Weights of a small transformer language model.
Size: 10 layers, width 256, vocabulary 8192.
Architecture: rotary positions, no biases in attention or MLP, untied embeddings, normalized queries and keys.
Training: a variant of Adam for these matrices, 213M tokens, 12694 steps.
MLP neurons of a small language model. Each row is named by its layer, matrix (down: output weights) and neuron, and shows model dimensions 160-255. Each number is 128 + 32 x the weight over its row's rms, rounded and kept within 0 to 255. Numbers have three digits each. A neuron's up and down rows have the sign that makes its largest values positive.
A block is one neuron, or neurons of one layer that tend to fire together. After each block is what it responds to, as a language model described it from the Wikipedia text at the highest values.

L5.down155:150140121156122098112120147103120108161138074116188067117120126143059113154122077179148099144153151170153110129067119174144157058086170138125150108148068177119115157138191118100077116181144103084165118183135120107092138155125139088105077092097135133170057144142132132117133120153109127051
L5.down193:102134111087101129079105098097149116094120140123137140082195179122147049170163100116084128113156140096130141113135153094188121046153197083100132088170125067126103121164121140129172110117132120091169102090133140138147150091144083120074157087146133102209133103118130127120109151088173106137
L5.down432:083123146161146149121049145149147137114122198140169153087116123167126149120153176143115144103044141090153145195062096112176104125130097110133121093097130101120164083151107098138154079148122111117082162133156110150107092137139094102123078116066133119096127085106097115133092116093099177098
L5.down640:089091150093094164122099140111139121163120129099152144083120107158112129175131136122156063105125109145164100094121093119063135173119152120174152095079146122155072161153108106114068162117131149152129105110105129149092067091129119125104127154185173115151126121039126098098139108110082141159
Biography lead birth parentheses

L7.down68:138137146129091135123107121133138146119123129212172170083114158082107106158123119111147039187134122121165109095115133118111148102139145189133156050153132107140085131198129145139164110118083125162168109088145171176164076122096140191105171101135078128121132087152136081130149061095148156214
"Originally" plus word fragments

L7.down161:153146121125128098106150146132145180168118142159148171088135158109144083146143150087116114123116145084098178078197091144108100151105117113119113180139144129128064156143157100088151153106094138154171099100053129175170127157124138122157127052100140123090193106053149094135138141143152124135
Year first digit

L5.down276:179159121063125121151155144203132134152110115135119083131103124121081169148116100139101184141116151151125135075061102091197132177115083190112147089133138146163173126122118136118115134079107154105153101105119181106137162115139078124137134127139166097131107115082177170130164086116177125117
L5.down301:121178144145151125139157152162205173177179102118107149114120128148102140103115108107135131065136109099104117151134166098149121100055139125087111132185163143158089099095101118119109100151082141117102109135094172127143142122016113249153131085112145102122151118104152117129089085169143134118
L5.down541:198137189132142056122153070105148129158114092173109165089119148124089175098144084119132131094117128094148137208157185122146126085059111084098105066128176135068137135110052164136110136101127114148183061148092142085094153138136097093106159143199113126177135080131157169132070114130081143128
L5.down614:100172109079147159039142122126126099142122086086101107082097168123119166097116159072120109148108118122103133116067150137191167062110149151205120094185145093127134088075160097147086114159168108164177107134162159132136169131091121110092132096122143228128102109111098159153114161084160077092
Definitional main verb

L5.down62:114130119123125117155119088085134153148140074148112115165132151038102154136106185128120117171143147171165125109196145178062165120129163048161140164147187143135143107133145126132119106137142080176113126142139153109095170159142163196112079088069101065144138039152109112066143136178132136115
L5.down259:133113161115111110156114115164110131109089139079130130133124090132130104142086162161139023138085091117139129141064197121089146145095147139151140180135089095074170072189131160091128117165104140138184195121121111127143128188140174064120126142109152142152144098120110159111145090070095158171
L5.down279:083166142164079101149122147155078116145151166118135175133099115163098159173131136093029113101152108110166145094150169114147145189179164147152150133088156144122159187149133136130124089127127126138140136085107158122103140080176091129161094121154165135141135125092102129155135140134110103124
L5.down417:086146095094113115124145128141159155104073158139134122133121102144162150133119133171040129159162113161119111120127179132120125157124142098117113126128094119114151142086128118177111111150102102081162154125108124163129163202097126199183098110082116130125139110153136118141133170100101092114
Digits after thousands comma

L5.down244:132117141103099106152109158111139156114167121130184067112125172093124154153150101161129140155100139152115148099151148123110098060146104142139115121143112097176064108191138169117117124113124118085158137090149127102097123113128130105145162145115150122059174099137138166137175154098082153114
L5.down306:121119132123100081107099119154101120135105107149173091167140134162056140167113173132110118141151125137106132115149142130169137120148139132145147183180142126131163131101131168104105089116159141106154125144117116116103120134139179024115177066104117111119100160141096133154081133103128143136
L5.down470:079151096139141110159187138162113106164164081140122137140040131115084117157127097177136168129095160154131128125174091119134122106135095141144111165095126116120191161068086104080132107076159171078140157187130154119162094119096131187136111118096136152090121123121125109132179148136153110107
L5.down514:114143151138127130089034139129131104061130135090115159134125081124083153065137146085154099156130157097125120148118126162134194119180093087136111139154125151170095114117108122153114129101113130105134174209122157071186127137081157092146155060160103148081124179135160130142115180121126074088
Unit-conversion number starts

L5.down33:165173123122102148079176167146132180152168196123149113148062102107091098071108065110099116124166145128133100124062134076098165162075092133123123169098149133168086125141104100117109129103131105140089159130140155162129112081110086136138127130141089165172128065179193116130065225118118164105
L5.down49:119144118110174130139057132149153141135139123123155053090084162168117120143133068151112076146059092156174131073157245134141146083062122134135102096090118109173118105085131131134092123115115087127065100081129103163111157088109188113098080103106146131135111129141135144195150157129175074159
L5.down69:124135110084110163155064134124105096156143063137073096088136168109110124108103132129168104116149164092119227121146093130090128107151113147130076132106153159168175165152128142188114130173051146153104149069088188130166099110141070196102128095156097129136193121056113134148155104103160106146
L5.down549:140146120148139117073101170093133135100062083151212140097102155115123199102112123172147127126113160117117122106113134063078154120182167182098119198151133069212106154123167087095113117108127085173180107167115078122119139158120124134123155116095154146100151147075160062103091135180112110138
Section heading markers

L6.down8:098133123106133115131099122142095133080128129115158153079088116162066130153142110133195109125157156125124161159121146095208130150073185113116153123136098095150107120198122120079128118095123106158148167148137130115148166093116147127115094167152105116099145136081084156055189095124065106097
L6.down12:068058112113048063129157078133086079088192154113147148087087133131108153152085136120075123163132102121130109138174147129180087169178077154121156103084118180121124138107135153107156144151106120110112132120209169138094187150151069139160149136086153090210108139130121147208086061078196174131
L6.down164:129150110110130118102125157177116150090154159117143076110138124115160086142141209149078140126142135154108194092147120124161104140192138093143045203118154115138123123129136099121147072151093099099099096139148125138125148127116091151117137105145114137131110104106105179166103184138171075138
L6.down182:112123158173136163086112136118097118095107125087119172111115104152158167106144162125120103143106159119165126111133133164110150106175092100183167168134163159164118098129150179081066140104121114116130038118114109135110127129105128191111144133182162161106104141085157074211137127105138153072
L6.down217:146160183109135106145181195129142104151136136098148159109074052150140126197134107190064171124126149104060145112130083101190133141129150112153136123117133126173101117113163144128144165206118169111083095142120083115137095157147138128168092189101134128134138119094094155072093080122151142167
L6.down270:139121102098080124140127151177123095100102137149172161136177117097085115112095042154079102150136150180146092129085150093123119136104102085158088044123123124113170165133152220148120125136128116114120161145150135012130141021124109200164140155128140104099127138172180044170089139133151157132
L6.down281:165139135165145139103105137176166070063147130169146177138136089109133090131079097119137089157122125146086112166164102162146162072105104133110142102136134154131080115178080174138121130127090087108166139142119161163144132093121190062124117157145162110139111131105084075156159151097182146129
L6.down306:115129139097161107124123158169166121170058082126127125073093091083140164089105135178142148160171178155145145126131159132092120061132096109114081162093161120179114152062038135102141136111099103149156161110167133173162105092129148076074080202117131155161100088114133161133146111107095141104
L6.down365:088114104079084136107113169131154057120075040108150174094043116129092124135127191093180119179192144137132157181121109072166110163136130117105102167166066079130153125114088116086165117110093148218145192142102114102164128122078153076112098147126119202102094099158131168127158115124118109079
L6.down414:149086097144106140091154108122117120125154163143119124121160146104078190080097112138094114150107125075136121169171137113111136140075066106134160175191160123136183123122123154130200098133136149077133094162169126102126097139169104147096067093090181144153141085080114177134188114100142147158
L6.down555:081095153108121106116095133151099155123116153114147095128112184179137165155159145198118097093097143138115165130156143126125104098117193166068080110144095087101078128154096080141178115094129154115114137136139056185135117085092205005139171133107128141088131131158126150143141115128091082118
L6.down560:090106214175163160098124144150096174164158139096122130115092132129059159154183106119164140121128103127168171095120077157202157111118170179124178108120147118170121094078082110149185091075106114137155111175142129099075134138108115207110145196098130107175111129086137138165179123116144070134
L6.down573:084176095089144103098160083125102137131054105127152136042127105106139130145099142110091109134120123177138081135073162101168155136102178148081080110088097096144166126111151123177165174112184176177148161139132056149114157085085151087109145117073131125102109060083137165190104130187158103150
L6.down619:138094156137171147161157108107083139082069150140136166046132120092093058199133103083166138101144114148126068119118094112250164198132143190125189054091141130134167110159132085089117071123126152115113127129120151122140100148179148131105112148123128155129174148138135191101156180168129122125
L6.down643:105119114148131138120157099112052134120144103119126096075131161171104081169137161126098126127114129157101175170111119062151118068089164104147135064136088149100105128167093106106166130103125090160169136118094077135095128135105104098117156104124121180147116130110096139175120132158100112162
L6.down645:191148129126102173166134133142149162201155152139083097137196141122109165113129134168070098111116163116137170164175149087087155156184171150105110180177128124164140115169131100138124135113090102140113111132123170167106134149111145128136097175100142139165167087163163132116087145140140141138
Biography opening parenthesis

L7.down519:115110111109110146172114127189161100105157131106168129125182101091107103094083192166151166124109094151153131171092078131102115177160132131132130134123087134141170143142134121120155086118155135120081171097090206176126132140195112103115088173101100114136092090149124140119112136076125108105
Birth-year digits, bio openings

L6.down31:102103072133168094104100118119111101120158091169140147070144139069131168127112170155207133115055177099112133097148084141111134145128193093076146115105132103144132156142143086063117143114116154133084139137169109171089120107088058107116142185112129147131136081155128116088133059156099145089
L6.down122:119171144057046190154117081087115125087147106078147069136069156119082145149154167165152157149099120094131180119102158134073131135131082109184105076054111181114148139137163114144155119138128136147138103105127167100109117132158133220125183071132107136132151156184176086133093111128153162121
L6.down124:156137065107073238127128098112115152122121166132188089134097110102090152117093081143112130126157127115139181144099158135061157130205086177098216132091194122159116203100144168095137121117117091145111131095140216103115112089152123215125125129161126077127107066180135156154088126133159129119
L6.down188:119156129118140094132128099120098076086136097090161117070126084136129162137114189140088153133143105148117104129061165136195108122123161153166162142138158092128154088147132149126143146158108098089164165206152143081130154218132113024101155067129152147143121063161139021195109132104159127125
L6.down196:151111161110076145150128053127098119122121158150163070176090073132146157126088165201136124152132142116113154069098161078157091106102147119122133110114114084127128156118169090140139115147171062112081135122125122071169150089157104105130124120154139139072078162100180147108131107108144104118
L6.down296:176071165151131119083135151161175149150182116127096067106150164207058108157126080119102076106106181073159167119071131116112061101086112113190105165087131136127125126076175116104168068127146173092079114148149208115152138133183119051143146125115101119104086083134090134103151144089117140216
L6.down392:137167101148076156220081156105157108122170106116043125127133103164153137159107097111169137168195132095106127115138081119066125134127125153131196081119123121179157088146147153081143151126150092135131062146105177078124125107078128109112151090110102118084080137116125169073090117135157096119
L6.down465:142105177109106132090125189127142148185105142152091162128076118123143149125071066087104121124103125082104180130129096133144079065078157121111198134141121088162108117107165089099168118129116106098142134144132149115119183132072093205111167089155155132133085158137144104119139171122082143086
L6.down483:095154146099096104082158118200184122082109176111144135115139108129144082101122107145162154081106083148155121190132133161177148069127161110121140083149193162077109094110138166109146148179081100124143109095118134089062156152117123000122121138083133124110174133150159099177099145088082144132
L6.down508:126079127142119094185167106152131144147138195083100120150123129129102133100084083090167108165156151110127130114116117154112158160182089156179117122122107105145173139169165145171143086089117144126097142143165092133157159161133120211171152134172148068086131141156154210119149113104135179100
L6.down525:144175118131076091086124140137132100130150146094119098182096104143154120118127100105100109120152122126096094157091094132097109148117168162133124137093135046118160098181143159155181158151128181139122145162181123126131099144113093104067185086074087136128156107145139127174167144140163126146
L6.down581:147103119136123093111147126116053134076125109155162109089068141112200066157145084110166107117100127124141139082068112085074121144137138065096117088113092150094150144132169113098086134145143156181152111109111084137081137139124134109111149130118129193138133064156159133097140143165072106113
L6.down629:146107117149127129138117137120158095135101136117106145148106172140159140124125128086105104126133180070192163124103123122116090168126140170116186108101115076163081134100103098068099097092104127160106126123092162129132133088090099251110170138116084062109076098071139151091090098159112071140
L6.down637:097108109196137096141162095164131155173070130126140141118073115123142135110169119053165134070135118137151141140143122130083164154127126133071135154167157131100110143121136139127115132153138099072158127081128132096105080115105104063105121181118108159095171125182177181124121095159154113118
L6.down682:104169188161120145100123081082190073164197174142123086101127128110081108178142141115154158161106088066088075112135107148094137161126128156117144113100115128120144146094118118113119129151139116134091130126112154148164125148160118249095180138166122171126154110154158139118163164167108120136
L6.down695:150117146135100146155088116124165107133121177153100095129135127140120159099121127140116173085119119155123138144138196130090137114122076116123130107168188149162116129082093126151108078131095122057107126168172143155125103118110132173158118082082109141059121109155107073136091158048146144162
Word-completing suffix pieces

L7.down373:137105100130149126127145134112113165105106093143135113139148175141135147150143098096117177137149146152099126187103154139137164152152110144143137130129139134153087163149159126139106106116170097138146055147190140146130128155122091102154149117101123085156125123121192165157142160120116118136
Wiki section-heading markers

L6.down30:164137092127147127102136074139108136118158119144118114147107132136062139118104117148146130149155130127097152106198101126149084207075148135066156106117073145120135163115124124113200122096163109067124167148054124141150111129143145131131076145153139146115096138111146247091154075116113074131
L6.down111:173183078138105131122164154076145167143128155144145131105152192120131103185076152127124100162137105084104195143114124103165124201127113161103103085119162104089134117132125154108089128121102133134106133126079095159173132146154120116134136065166103086170124122114111178125181166162080140175
L6.down268:140134101187117178103090166146136125154128203145114101109161095140124115122086162126133115124118151051127105103126138144138132118172135094111106125120089179099189090120081190109117115151145125113093119070133158071132173183160096115119095039144129127103173131142134149112169142099119099150
L6.down284:111130089168169125121116124110137134120189143128115074154114183092158164087129131100169115117146133131145127153207123089199117154106158121154110166157137132140075096164097105122098144186137106152167128110224113165116104152106140133091112137103119124131168102114118160184095140139122154086
L6.down287:079123100162140112114099140117113158124119118125128142138115099196149167105150114094122123057117113121126114081174135165143117114206108125144107128144129105113098109097180045155118095116113135139120120134092083142073095156113160238119096093161112166131165164087083107112096109125126151100
L6.down336:161125094145144114116130159166160094067105156154161119157120127062105128080111100089152175137160134092141101085152091136078148100143126104189148116113107082171125140130140127098199093125172123101147108168152130151200064111088132181114134182161162130144128124143121171112156094084117155127
L6.down361:120158158102106106134131101111131102120149132179137113109123063106101123097118101133124150099097178142134125106124146130179167087134182096125111180141187121099071094062138085148108142168180108153201140140165140095120116101099164247091116171181116151129130140069160122126154174102145117127
L6.down383:101127107140066108091167094135131164117174135142145139195131156119174162131112135074167172060111136173098117097167131143061105165123118114111101118153093132119147174170072120110127145103149104125123129143158154155100112114139139158164151150123123078145071143085148123186115116164135158118
L6.down521:171129124110146161148151132180144120135122121132129115168137175149165119111120172186092128138115162052133125152111148169045131168099075142097078087094160124106172103120159154123157135108098149125099180178059165076139106084120102147135129121089125113147148151115125162093157114155112055120
L6.down538:123130146134153158106091157103118109171131081092102131132169086069107153158155128179123088122137161121124101147194135135108168108114139121091130131132143076165125170158139130092134087112090130132139131133068143118134112112103166172071116164183159143181146117174104135120102084152112180109
L6.down544:136118103133130142100133110112099117157148129104146126147134086165084130131136036162119078166106121131087045112123124143108104078130118154105120187129075085193164131112154117072171133117126120121109149174108097164132158116117084138087171132169125102104122123155111151151115124110132149173
L6.down553:093168146163122110132085238117178116135112163168174131154125132155145087104114128162106125139129127117117105108067175153083104054069171148085116131152155068134178043166101104093113158143084154118155142098102142163101096158101133176067123144160172107160128081105096113148098119086100104101
L6.down646:179084117116126107203104182144168124166097164116153167101132167097079107110102081161139078225099159076151156130120112124171141111097146172142140109149166121102180141077148130147134127095118119133111110184151083145142123133158118101132131132086133105089159140080190113149149160144150095102
L6.down656:066125050117157155103175106180108133106135116118092145141142078138154135049175124158153150129158147133154166156144108103164051101144084093179130119164170130110131121119070138087141135102167127099080146139194113136107043147135124125052122101136187143154163154120140167133167166108168097144
L6.down681:187106177151153074151150095121116116128136091080127151183137109133105143136107084162116124112154104138185080133142115147038118067140079167088098090166090162136152120199137136122122114093123171165175143133140080163169184096068073136135138082140076122136096140116101101157093137144168140215
L6.down699:147111165170151110151146194125163140142142171155117174124158143156150141114122100172153153102125134150144126167138136120126096086151131094105152131166125145082127112175133153161109103180123094138128110115135162117123115132131182199142107129123139170121168119127112126136149091118153140144
Year second digit

L5.down199:129128121156144139150136110138172140160102110162136138121037195132115181154091077158120129137108109126135130151173134113100127140104127162148115107152190127113135141134091158164133115091049130114167121115144160184141148117157115254153159132126149104180133164117124181105106105114145138099
L5.down283:155073109147139128120141151104131162162116143181121150134164128089135113105103119081083033102081122120172093157159151105152118167160166117116109152181076088118122129123195131109107118098069137164088104147136102156130105201164113190119102178083068135169159168110157145112101139121177110087
L5.down476:167097152163131113202075161146178191157146119107144086173130181123116116131079100095168174091108146110174146119100074068100165102126163146159146118108123066117139098154099133110147137127159139104135181123103123160130144073150127182123109094127128151167118122130113110179113086124098108178
L5.down667:135156126145128171097090080094119174130090087136132143119122112154139144065102142147139110173105168076138156098122076123146088122172120110110167145137150136104099127079140145142125127139075148101081132145128158157117141129146151187143167179208108126136103163140152121074120147129147125053
Year digits in dates

L6.down44:117160142181131096153086126128164156133097113101118091112126163120127128093110129096079131093105171129093142142112068137131149194143123129139117160191116098121130152092131128161121126116098120128137161137127152172152108097149103243136155120150172149102154103113120141089111172161155121127
L6.down82:161147156141158132114070135161094096143117131109146144125127103126145143135125130115134161138199108140145139090103090132142120177155122152122137108134056134216139078149111070120118126123144089117088130161143112131118156123122073215128157086181112114113149231127149160128133183116090146099
L6.down114:129125147067098183163153106155133105127122121190093103202111053148171135143134119175104169154146118088123143123124148101098146156138144140104144090118085117148086116110136124124130131125177147121144097140096189082115150200110074238173095140148131116136109170107146106119120123117120154121
L6.down148:165120096154130122151106226072067128116156126135133091133132186169085133170155106125101101127172155139110114097069163099088128106123109120137110132164080091131074142158185069139144088110116132149159096096128121066125168105122128179110141151161141117170103080112165121121116150123134126128
L6.down152:171137150123084145108111093111086102105075142103158132163114104105134147123139051145152108156134129113080102098096138123187183077097137142162149145105099063097118127112173122082092121166161125128141120115163105080143105157099151114132157084193173134165095126130160111137147140104099103102
L6.down176:057132093142068194141124131048091139112140123173141070160137133096175166088122157122115106145144172153108120098054141103094126153168102111164109131103122141112145134160149083129124070128104140109138130106086180135172125103145096212130121124152153092128165124130154089129096121128124145109
L6.down186:161132085130120201141185098106150115108127175104100209128089119168155129123126117130142153129110129112096127120124154149117140146131105160111212120150088113127123145147167144198129168143081145127116158172095115108170129151108105165144117088151091118195125112161112156101166159071086132145
L6.down261:122151126209103092094143052077136166137146127116094173124117111067083129102093133057127116092119146071133094152189138132099202106067092086160159141187160122132149195160162155206086155153160088159165130083147159129153141062135112180177108097142135122049155145188138154096117118073114079144
L6.down269:158198135111111159163161081091084052116137105124167162162139139118134033146111148130129160082214124102143136172151123097148126110129128121142104131138105126138121127171110111104125100091129136150115148096055150049128148073138119200080140114171143104131101138158163090154101103128097116112
L6.down315:104127152105185135117129065190160089177164081117157083109198134170198130103144210119116068119165115149105093089128112125147106178108133105186127137118077127168172138117122126135143156123111158161114113141092129166128121167170148158150084134138144166147165147160101139208103132076135116107
L6.down328:118123155154126097122105178107088112108103099094155149156125191146121120114151105154136118123137117099133146127104125120102120131124117150140096112117186137120089129134140160123152106136122161130136121101107077141121079128091131255144132175103184138153152085095169110169124136137163108120
L6.down382:162159109142156167152126182110099159134125118141160111147169130129095136176130145131100181135164128085083083092088122141125128119103131104149087150131108129100088113153172059125132082154149096107146112098136101105111156136138095163088100115140191108139087124182134159169067115157138099088
L6.down435:074183202134124129159147175130058079126131121090116167176094130091162077151161175103156089135136085150134126151114105156129134174116153147121111162117112107120047117135127080155099137152140131135131119056103123157115122179093143161142110143131144110155151126119138090126139144102129113144
L6.down437:102081132135132085146151178128125100166103125115120148109143147124131124120123096152102121158177117133141095166120145113097126105120111138158117152141100197105144198152149131156134102119089113180141107128088105163120122114143146225151149135084132181125151131105130144098119129117131102076
L6.down446:159158137153087132117130143177163161159100071107098107142155208112053196151115122155150142145226173099141077190119156115087120167089136114165129124195154090153179146146137121098127152055090142098188084144107110130109071083142121132108091108128126132155135088175133125083111109127141060134
L6.down635:088137142097137130153115086144127139153085111116101168171086141121185158157123095161105144086087132087102138162121125153185145105116079173123067078135124095136088134114138126116130138149139083095114074130139150118144093146166138175114155101127104113152162141114119096107119154092131148127
Wiki section heading markers

L7.down317:077184137149163174127110184148111154176123139114144110156124169112155106127160107142144150099173073134097148110154102088108116180143114077123136126146127158142127161146125091094145110180123147131129122061125111134130111129130172115171101134146142156140140132109067074147097121212097126133
Numeric separators in statistics

L6.down17:178131124128133204166087168083195132230139130174134130115113128113129153102183149204124154085155123113139160120151039100124106097190129130105139139097154060142117118138116089119142119150122159123134098134132130118095167143131123134121145115121121139111124139122099058169119180171173165117
L6.down48:098181116131106128140097095108134110142084118138166149071136137130088200158106120074103150136164133115130131081119133135165145185101125117146107197102126081117138071116184089178109154173130078111090053142149139121152202075128131054180059125149097143099172141138092133122190094123085108115
L6.down142:127166179152124164109067202137124154166133107125128119115083116130173159114097106082162122129123183122202105094115160101190161141147116181160116133136148064153137182135073104107148096092144128146119170117172095106161095147122156090105132120113121159088141119157126164155175118132115110125
L6.down197:168082138027100174134149131110079118128118162155102144084138161124131106135138087099134108198101123096168193097139127141132103139203108200090184182105135144118090176085122143121117099078176086129204094161131130142182108101128107183149133147168160118134138149086168174103198145113088091126
L6.down247:112071113148141110144085122089088119124101184124150093146123211171095124139175196159142169117150098122187152066162135145122117125110163179149199115106149134098115100131133129201091124198147133092091074135169132163087181148160128114167168118141141095131149118122141155106187097139136170122
L6.down279:112121091173174154136163113098141145100151120184124138136159101078119090157120139115163153108154130108143120121146121105194170091198110096114099138090140121090126145167126045114171102175103159145102133133103149166143091159126109143077060106145233174083108125189142120179141184110159108154
L6.down295:079099113138121110134150129116151099165100090080131159115060092152124146139115112100134122027147188165112168135152108079143125198078127073073103135130176128136168136098131110129097134144106113105185129151111141124129116183095114096154131105163134143177147121140142080097119124132135102047
L6.down412:103110110129125131173124137117097137147164132151107055087177143164125109144087079165132141195105135090124114118139099107082095119084200155077131117118123156094108115175141086182192107159176168123084116159110129141152139101110190060149108105057109150102125147106117101108156176179142085136
L6.down418:093125154102138133121146147184123146136094144164163155152123120143074150097174103144178112135118088073171128099148166129118135180103135134084115096117129127115087112110171151165147134084117140076110105148147121165044123110142178027155126081120113104182133137118164128156101108140079139127
L6.down422:111163053112094152137134164114162076133124101103105054135093106108161130126096099053116181159107167090103165065148120117093118093103142105111091160095203196127168159141196144195110108199133155146176137163116130158090148105115092193104162081110135119077136103110075179143167155131123095088
L6.down423:138085135143156094137114085108165143147116119128087091126061098162102141157134175129124071156130110154092149088137139088142054066112154135126124175127144131148119137098102108184144099162140113152148159188103080187107093086105141118169110150134131176153111133176126090104171156125117116120
L6.down527:136173145134120106105101128110070136121115167131139144119082132157158125105094106167155142073180135122111149058088132127206156106156094133089127138059197106068121043141086124143123126106094103151160079087104102099127120141125132124138183099170138126081123106121212098133101068179093160075
L6.down541:088146167101104130157144097107165100118092108179153126077127206112161141114129098111134127162078087173085202172167157120121137137123121119086134109162180110092107147070130111154115168142125075192138146081214125129118121106110144167136183136060077174203142131142134107162098157124108103158
L6.down559:110138161124161142126200106048145085076104078107135162182197085077161069208143167071145191165090109180138153173145061122116132131148146089168179110201147115079092147175120127152104126113098166110103086153112161080137089053132123187135110138164087118078090187144157102119098091165117162069
L6.down604:167137144131157129148148148065108099145117077126113100127101075132120132120127142065169136102171099095093165177098085088093183190192167118146178148079119057076138133163081147142104119147086132129146127076109167133208129113176097234166101099138082086089145117112115099096206125139165172128
L6.down698:101092142114127098120098125136185133155112076085132107088090092130142115119160095126155168094069134149118126112124146085155100191157120111119159146133106109180153127119108140126081165160116154086078078126132086123118145101150126113132106149101140101074112091179171131093099158086087178194
Unit-conversion numbers

L7.down442:153107168123091122125131103119173106138145133159184131130110162137151131118131113141121148149071127105046109129138125110123179185112132068082127115158118169115134152098107111117145196129125111178186146091178129092145126120125109163160120118111135182129123150125120137121067119140136154171
Word-completing suffix pieces

L6.down167:118133072091163102098074118123119116128181087159157151161068189143140164094102159127097158126173110058149190077110152121119124085110106162146098111108078108129045122063063128132151145122198089121145100151122136135099110139144155067138134152109120094119119101117166105108201090147122166110
L6.down194:123138122147123157127163116045126116140120114108168137179106094158147101147134109105166099148164140123110106119100182153116090090115141120120059107133101160138158095176151133154137125208128127103170185169156076081138123116123101140115185093132134126107155180150186100176103151144124153112
L6.down201:138151083182170146139184162168083126178168129158136144149111145132126105135147097101142128184139138139130086175149191106149128162144172150088089133123097167096130162106094107096138086141136166123100107152132143069147166171201125090181112064153133155117113147121131155068099112036154179087
L6.down258:118102168136150163125086164145135171178124153146123108160108120156128141148130105106143162093120036113178149131090157112103116145188155115084067153145139124134208099120129089212127073127153152107115085145143163126094120079164117158137141170193159114095097107121178116146154166101094118151
L6.down307:126137066131117112152134180172138119115167148136114143095092178091134176123136124151116156109095068090159111112159080127116083054065153121153136158107151159063171079109177130092166148156136144110138108147104123119117173145176097072180178140091149132093143160115136126134106117115134166110
L6.down316:099143176147155125217137123100136126107102121110087080093094077098123155141148115151117090128136137105112091096119114155072117106139171137092103157164213169094124118132141122153117120129160186137126062110107120159065159121102112159070106085143116091115111089160150139098207204221140145182
L6.down333:118149154154097168073056158102147114110181103176137137139105118148116069117154176095167158129086146141153112154109117144034144092081192083118137131085123082098119086130111165134123125130165132147169101076133159079146156173066123255104155112161089110138117085134160089165154146150133134152
L6.down346:095158173123144175091167153110127103105132119100130160137117118137090132138095177155145155158168191055085075116092175136132144139084160095135148132104163148120117106108141147085157089195102145177117083147105133109141142165142080240095119115148137152146144089112143154079059104156127099144
L6.down364:077161164107111152130111122165181111163082155165150153133078179126085097097116136171107144154114154147170109145139113108137070147137183139080108149189082109117114111134122130153112134093123186115130051100137160167161110058103133188085123138193125118211102125139107130091088090137150143096
L6.down374:120108115098073148167164148083092153098121129113108139150138120099022192081128123184115106145126110080115079082141096178148165159043134132111126119153133104115160133151129210111141111154147157157097058141116089164134127120120142137132129159147137138165091096130113180166115091123118125093
L6.down404:086108113146163143151135145140123126134092108142109137115135095150103106114131097136102138150162181121117108176122130142102119081140110112150138123138134100121134106133118122125116113110123141141177136106126105139130111117144165250120139145130101146159145112099124155097108160088099136122
L6.down420:115111158129074147169141084137101125172154148154155130122159132111164100152091144221104152106137150096117101103109132163181078116062137088148153100186159080112120128121175114115153141083149098160103097151118172167096124161110144202094143093175114211099122156166168133153123077078132175157
L6.down489:156134063133144087129121097093123085113152081081145151124142101114144100182117180104167138144074194127094138139117093108153042117093129120123130093149122102102134157129115176111175145154152126153153115166101133105163109183087067113160085084115162150110112163147162165115118105133092086182
L6.down514:101115139100118153137098119175130117169093170162105048131082131091099105149105079157108089160169123098089123121123122145228180094099073133139078081178150141125089116111159131134105148136131061101134085166140108160114036188126108156136094105102126137141106076112141157137137143146112173139
L6.down546:124148138120111154133131102110129110105113121120093146166103130112118137133087156145109132092125160119136122120112182164197091162078171115139109207129119080156126069164132077059145127118179150157085052144100128154091130110141120196096133123139140062148125088108132135131123081136108131134
L6.down628:114143095144200122127112119163153139160134163141141098145148099097067142157114148065138143175126153091174140056114096140138131140109151204085155146109140161111100104105125122120131173113114091111118117143090141138071094122161165177066114149109093111156122106091148196079180111093149124098
Article-opening copula verb